Weights of a small transformer language model: no position embeddings.
MLP neurons of a small language model. Each row is named by its layer, matrix (up: input weights) and neuron, and shows model dimensions 112-239. Each number is 200 + 30 x the weight over its row's rms, rounded and kept within 0 to 999.
After each neuron's rows, "fires after" lists the tokens most often just before its 100 highest values on Wikipedia text that the model never trained on. A number after a token or word is its count.

L2.up59,246,173,205,165,225,211,138,191,224,208,213,132,188,219,257,209,221,194,231,186,179,162,171,198,190,259,192,254,170,219,213,228,221,130,184,179,165,200,222,194,229,193,185,223,210,222,209,219,172,264,221,251,209,164,237,278,236,202,171,148,202,230,213,171,198,201,262,189,194,192,195,226,194,206,261,285,198,208,202,179,191,215,231,204,238,175,219,142,200,143,216,208,174,206,153,217,247,231,176,233,170,174,238,200,221,202,190,213,251,189,202,202,212,207,143,168,165,262,215,210,183,198,161,205,244,230,156,218
fires after: " to" 24, "ra" 10, "lu" 7, "act" 6, " Bra" 6

L2.up352,196,141,215,174,143,252,211,211,216,147,209,165,215,192,259,200,287,190,212,188,194,212,185,172,194,232,234,215,183,128,226,216,233,198,225,195,172,194,213,135,198,205,185,208,241,179,207,260,178,263,236,232,203,175,227,160,221,223,180,180,188,171,167,223,169,273,253,206,174,231,190,150,134,197,180,171,261,200,250,135,193,192,250,180,218,167,175,198,184,217,214,223,150,211,228,241,192,201,185,148,200,189,228,191,213,220,206,194,241,188,210,199,269,203,191,159,164,224,185,221,189,211,217,145,228,188,178,251
fires after: " the" 39, " The" 14, " " 10, "\n" 4

L3.up503,207,186,234,117,222,214,222,214,203,237,205,173,177,190,249,195,146,193,231,249,203,202,196,175,209,187,182,210,215,205,206,161,182,195,239,220,153,161,230,185,171,200,164,173,211,177,202,196,180,191,213,290,181,189,215,185,234,230,198,226,214,225,214,268,204,221,186,224,227,239,208,163,219,215,238,201,208,197,192,207,223,161,189,219,217,165,252,187,183,240,192,212,212,163,204,129,180,167,190,158,206,202,207,184,195,199,181,253,312,246,207,216,214,224,191,247,170,156,183,309,234,205,190,193,198,140,158,184
fires after: "th" 16, "les" 10, "y" 10, "ist" 7, "p" 7, "s" 6

L2.up762,199,263,191,191,186,179,181,235,175,232,202,200,185,243,241,163,225,156,265,215,191,195,170,197,192,140,207,276,193,186,221,181,218,169,226,208,248,203,155,194,209,203,207,175,230,195,181,241,237,222,229,226,212,184,180,176,226,238,109,186,176,247,178,215,172,204,257,238,155,189,182,219,133,193,214,206,170,242,133,196,212,222,200,186,200,184,204,186,162,168,176,182,193,164,201,163,172,160,195,215,182,169,136,201,177,212,165,183,191,179,242,218,156,206,218,206,231,180,217,200,168,166,138,207,207,205,226,182
fires after: "w" 20, " On" 11, "end" 9, "ult" 6, "we" 5, "t" 5

L3.up456,226,229,215,237,189,148,173,217,174,171,181,226,242,239,221,190,248,227,285,211,174,212,216,205,234,179,248,225,198,202,211,180,222,185,188,182,195,197,231,180,232,165,208,151,242,210,247,221,220,142,198,213,218,153,211,190,105,169,205,207,186,187,220,190,236,242,232,193,172,155,215,167,141,200,243,207,204,179,221,200,248,153,190,183,204,140,209,227,214,219,243,159,197,220,168,225,198,167,199,198,136,215,187,250,181,149,174,235,210,124,220,197,202,180,203,196,204,230,167,215,231,192,132,205,186,196,170,211
fires after: "M" 15, "C" 9, " c" 9, " V" 8, "P" 5, " C" 5

L5.up227,176,167,176,188,167,187,203,170,215,211,239,175,152,163,207,201,237,177,195,190,188,192,244,166,180,206,141,185,226,194,223,208,184,252,162,211,227,188,164,164,232,182,212,179,166,224,263,178,237,236,144,290,196,216,194,269,138,170,180,219,202,210,161,184,236,156,223,208,144,187,228,210,182,174,165,195,205,125,222,225,248,193,168,220,221,239,186,206,178,200,231,211,197,191,216,208,197,166,164,163,203,163,193,220,178,180,193,235,249,235,160,180,200,210,205,175,218,245,224,215,192,199,213,187,237,181,166,233
fires after: "s" 20, "is" 7, "==" 6, "ba" 6, "est" 6, "ri" 5

L3.up260,184,176,210,222,224,196,214,182,240,181,231,187,168,198,200,255,206,229,159,240,207,198,192,192,213,178,224,250,214,158,204,212,184,206,194,204,165,203,137,129,222,202,207,142,209,216,178,195,230,182,202,258,225,168,167,213,193,171,198,228,204,171,166,184,242,222,164,172,236,217,248,161,239,187,209,244,250,194,184,210,196,180,170,160,238,199,174,191,218,155,182,207,212,119,140,240,219,237,174,267,225,181,196,241,254,230,173,180,187,190,237,160,182,237,203,230,209,214,219,174,210,191,219,224,153,221,189,204
fires after: " " 21, " w" 15, "th" 11, "'" 6, " A" 6, " W" 4

L2.up234,144,192,167,229,251,209,237,201,241,249,243,182,225,219,199,196,200,228,186,222,175,133,226,190,150,191,150,251,188,163,181,267,252,241,169,129,171,171,225,227,210,225,215,182,215,164,187,138,229,213,185,194,157,169,211,234,189,240,159,228,156,200,180,199,173,213,154,190,231,229,201,174,213,184,163,220,196,182,233,184,201,181,192,158,221,222,189,237,200,213,230,267,228,231,162,172,235,185,179,199,150,144,213,188,202,191,244,208,177,215,159,194,196,171,186,271,226,193,238,273,178,275,176,196,185,161,150,188
fires after: " mo" 14, " A" 14, " Do" 9, "ce" 7, " de" 6

L2.up847,189,216,256,113,215,189,198,218,186,159,196,180,225,180,195,246,237,188,206,228,203,170,192,199,203,175,196,187,239,179,226,199,194,187,202,190,208,175,284,190,227,173,206,246,188,186,148,193,198,177,237,195,213,225,203,209,144,146,204,195,242,148,233,214,191,211,223,210,154,207,212,196,188,208,198,205,189,177,219,193,227,235,203,159,172,163,168,194,226,197,200,206,105,174,223,189,235,170,223,132,251,195,210,188,168,234,210,218,150,245,227,152,157,219,206,205,176,235,225,184,235,188,251,204,178,199,135,196
fires after: " " 24, " c" 16, " M" 9, " with" 8, " Com" 6

L2.up186,207,204,258,226,203,229,164,245,178,206,270,148,221,227,192,220,216,195,178,241,192,190,187,190,229,177,234,193,221,212,223,228,229,197,212,219,181,188,210,198,242,212,211,265,168,197,232,161,235,228,216,243,181,217,238,183,138,201,214,201,226,151,180,210,221,212,202,219,233,196,234,169,177,136,119,187,200,157,164,189,176,144,186,99,192,179,177,187,253,162,154,217,173,197,189,224,213,190,180,214,189,212,192,190,208,202,224,147,236,151,218,193,248,246,246,240,193,226,179,157,255,171,235,209,149,183,170,216
fires after: " " 56, " c" 16, " se" 7, " a" 5, " A" 4, " w" 4

L12.up381,216,183,219,148,175,189,208,230,188,230,235,228,216,206,201,252,221,182,209,132,189,224,183,176,177,185,244,231,246,249,194,166,204,225,233,173,182,194,251,194,207,235,229,247,231,178,204,194,199,164,192,217,150,148,295,178,213,229,254,191,204,202,201,220,191,209,180,192,201,211,239,220,178,222,229,130,218,194,173,254,236,185,184,215,200,246,148,235,122,151,217,256,223,157,186,190,201,203,175,176,187,180,188,207,188,186,186,194,205,199,134,166,205,177,208,198,189,230,241,174,218,232,176,170,198,232,202,292
fires after: " " 38, " a" 11, " not" 8, " to" 6, " would" 5

L3.up767,189,231,246,199,228,159,214,200,200,207,148,163,206,235,214,283,107,163,176,171,151,208,228,184,200,211,165,178,210,174,187,185,163,235,150,243,202,170,195,187,197,173,242,222,201,170,199,219,224,214,214,229,181,177,192,227,177,176,175,231,189,228,233,172,190,186,183,192,251,248,168,174,181,247,214,181,225,186,153,185,228,227,197,158,189,265,178,219,210,179,190,230,187,227,173,206,172,175,203,124,165,207,246,190,212,193,221,221,183,211,166,168,220,176,186,212,270,200,256,196,211,175,151,230,207,147,165,210
fires after: " I" 33, " E" 9, " T" 5, " do" 5, "o" 5, " " 4

L6.up853,223,223,183,177,187,113,157,190,209,226,170,232,204,280,199,234,207,205,192,144,172,187,224,234,244,213,199,200,198,181,163,193,221,195,231,184,191,151,199,200,179,199,258,219,205,196,234,225,177,242,197,229,200,212,185,199,193,265,188,216,228,212,201,237,221,255,163,192,190,214,209,153,242,232,186,186,150,202,167,221,207,215,202,199,202,216,176,231,184,206,212,223,171,202,213,191,171,249,173,179,185,230,188,237,243,204,178,239,214,174,149,177,212,237,244,168,168,170,262,163,185,191,225,215,232,206,207,257
fires after: " " 67, " 19" 4

L2.up641,177,187,226,209,234,177,193,192,207,183,188,187,250,236,151,212,197,188,192,164,191,233,207,216,201,193,224,214,198,215,233,209,211,213,202,238,225,233,149,221,171,221,147,212,155,216,224,179,197,120,207,205,201,197,219,178,228,188,232,149,257,160,220,203,235,191,235,227,169,229,189,190,212,154,270,213,255,228,166,190,177,211,231,208,215,173,195,180,206,186,172,223,218,168,220,192,234,191,214,159,167,194,190,203,253,178,177,179,200,159,168,163,208,150,192,213,247,220,256,216,222,204,180,138,169,192,187,169
fires after: " C" 22, "ri" 20, "g" 18, "c" 7, " m" 4

L6.up194,195,212,218,207,188,174,162,208,146,229,191,182,245,190,220,176,222,233,250,187,262,247,202,185,253,133,270,231,219,187,169,236,244,222,156,244,179,196,194,232,208,185,226,233,263,162,204,218,203,168,221,210,178,185,196,173,150,224,224,216,224,212,191,215,182,183,246,174,160,189,230,220,201,177,229,166,183,198,199,272,128,204,160,218,196,192,183,198,190,251,238,156,215,163,176,199,160,167,242,208,175,201,179,250,226,222,191,209,146,208,200,209,200,176,177,247,159,253,242,176,186,171,175,158,166,192,196,194
fires after: " C" 26, " c" 20, "or" 10, " inter" 7, " co" 5, " In" 5

L6.up86,157,160,188,189,222,167,253,178,217,194,181,208,218,211,211,228,203,213,165,201,162,204,251,232,171,123,199,196,180,218,208,214,225,192,216,176,227,194,220,220,210,178,201,190,208,181,254,232,162,196,206,173,214,212,215,216,212,262,190,203,197,193,140,203,218,170,195,258,185,180,216,189,244,185,165,193,133,194,221,215,197,173,168,229,255,178,202,211,231,153,223,249,218,199,183,185,219,203,189,202,205,223,232,169,254,242,203,217,223,151,145,151,136,243,201,215,174,185,173,179,234,208,253,124,225,194,207,182
fires after: " " 36, " c" 7, "k" 7, "/" 5

L2.up499,148,177,202,192,199,203,211,180,253,217,200,180,235,222,226,205,257,256,79,191,199,251,216,238,259,224,212,194,224,181,239,222,259,214,217,183,211,175,199,228,165,214,206,238,207,149,178,199,206,224,179,182,170,172,164,176,230,269,243,206,199,141,183,120,207,252,224,220,198,199,175,235,209,229,227,245,208,259,171,181,144,179,237,206,248,141,234,233,217,239,203,220,222,196,213,123,178,233,173,213,143,190,185,192,213,204,186,192,213,198,186,224,220,181,192,191,227,178,227,231,189,158,189,218,161,212,192,201
fires after: " be" 27, " C" 12, " do" 11, " lo" 11, " Be" 6, "ri" 5

L2.up72,176,223,175,214,208,207,233,181,192,207,192,182,223,148,229,209,206,200,255,182,200,229,215,160,262,203,206,240,201,194,170,223,218,186,226,191,194,185,231,152,202,187,147,226,167,220,214,271,221,159,203,237,226,169,160,173,169,219,209,177,158,186,178,182,193,259,171,204,183,221,226,177,191,215,185,196,182,171,240,220,220,194,175,214,216,208,186,204,189,215,174,224,207,229,263,193,182,231,209,183,220,253,212,181,225,199,235,173,270,218,165,170,212,245,234,206,213,202,212,237,243,215,231,246,228,231,151,295
fires after: "i" 16, " the" 12, "com" 7, " inter" 7, " The" 6, "'" 6

L4.up335,183,225,164,208,222,215,216,149,184,233,199,154,213,213,213,233,187,239,268,184,176,174,215,244,169,203,186,216,158,208,225,171,194,191,222,138,166,216,163,217,197,260,198,219,235,175,211,155,210,237,225,224,204,255,132,209,249,211,172,181,214,233,191,261,171,207,202,172,219,207,186,204,230,192,232,277,246,220,194,204,176,182,164,172,184,187,216,239,272,221,233,192,236,168,222,183,197,168,198,195,180,201,227,190,204,152,188,168,221,157,143,181,159,198,215,210,194,156,192,200,181,179,191,167,201,164,204,202
fires after: " de" 19, " qu" 17, "ve" 12, " De" 7, "ce" 5

L5.up933,206,155,214,178,141,211,160,214,204,211,261,152,162,223,235,202,227,211,211,213,166,164,183,127,178,166,143,182,201,213,184,200,247,181,169,178,224,219,198,200,228,235,206,217,213,204,209,209,214,222,240,186,187,205,186,238,236,258,216,203,227,195,190,232,199,195,205,186,273,155,156,235,197,174,213,182,192,195,243,201,220,167,242,246,179,131,206,170,206,176,232,207,182,149,186,220,217,190,195,264,155,160,232,169,210,167,181,160,247,235,178,172,190,217,184,148,234,220,179,236,205,209,153,227,208,173,142,214
fires after: "ra" 14, "or" 13, " Bra" 10, "wi" 8, "y" 8, " no" 7

L3.up961,222,235,201,225,177,173,135,194,231,174,192,153,181,239,182,193,186,185,215,168,227,228,205,168,121,214,213,256,267,215,172,218,184,219,162,221,225,178,206,202,240,139,237,168,206,214,217,249,181,240,185,182,193,145,186,200,212,204,198,212,205,207,219,233,172,150,183,186,227,212,210,252,221,219,203,196,203,216,169,166,186,203,193,187,208,169,206,174,178,200,208,208,143,216,196,232,194,154,182,199,169,189,186,182,198,161,199,174,198,203,124,280,160,188,232,177,183,182,192,187,204,234,227,224,223,218,185,194
fires after: "re" 30, " so" 16, " So" 15, "ra" 5, " At" 5, "a" 4

L3.up288,218,173,200,149,187,208,194,193,202,241,286,161,203,249,205,219,203,172,229,236,256,238,238,136,170,203,225,197,201,218,238,182,160,171,171,250,246,193,170,230,246,218,241,206,181,140,229,197,236,269,173,213,244,197,221,238,161,197,174,226,229,214,182,168,220,202,178,207,199,176,153,212,176,166,181,205,175,251,216,168,249,235,186,187,143,205,182,226,185,216,209,169,218,226,117,268,190,183,179,207,179,165,224,258,189,203,187,217,212,173,179,163,164,222,132,197,220,201,281,235,230,173,199,175,213,216,182,142
fires after: "s" 41, "'" 17, "." 6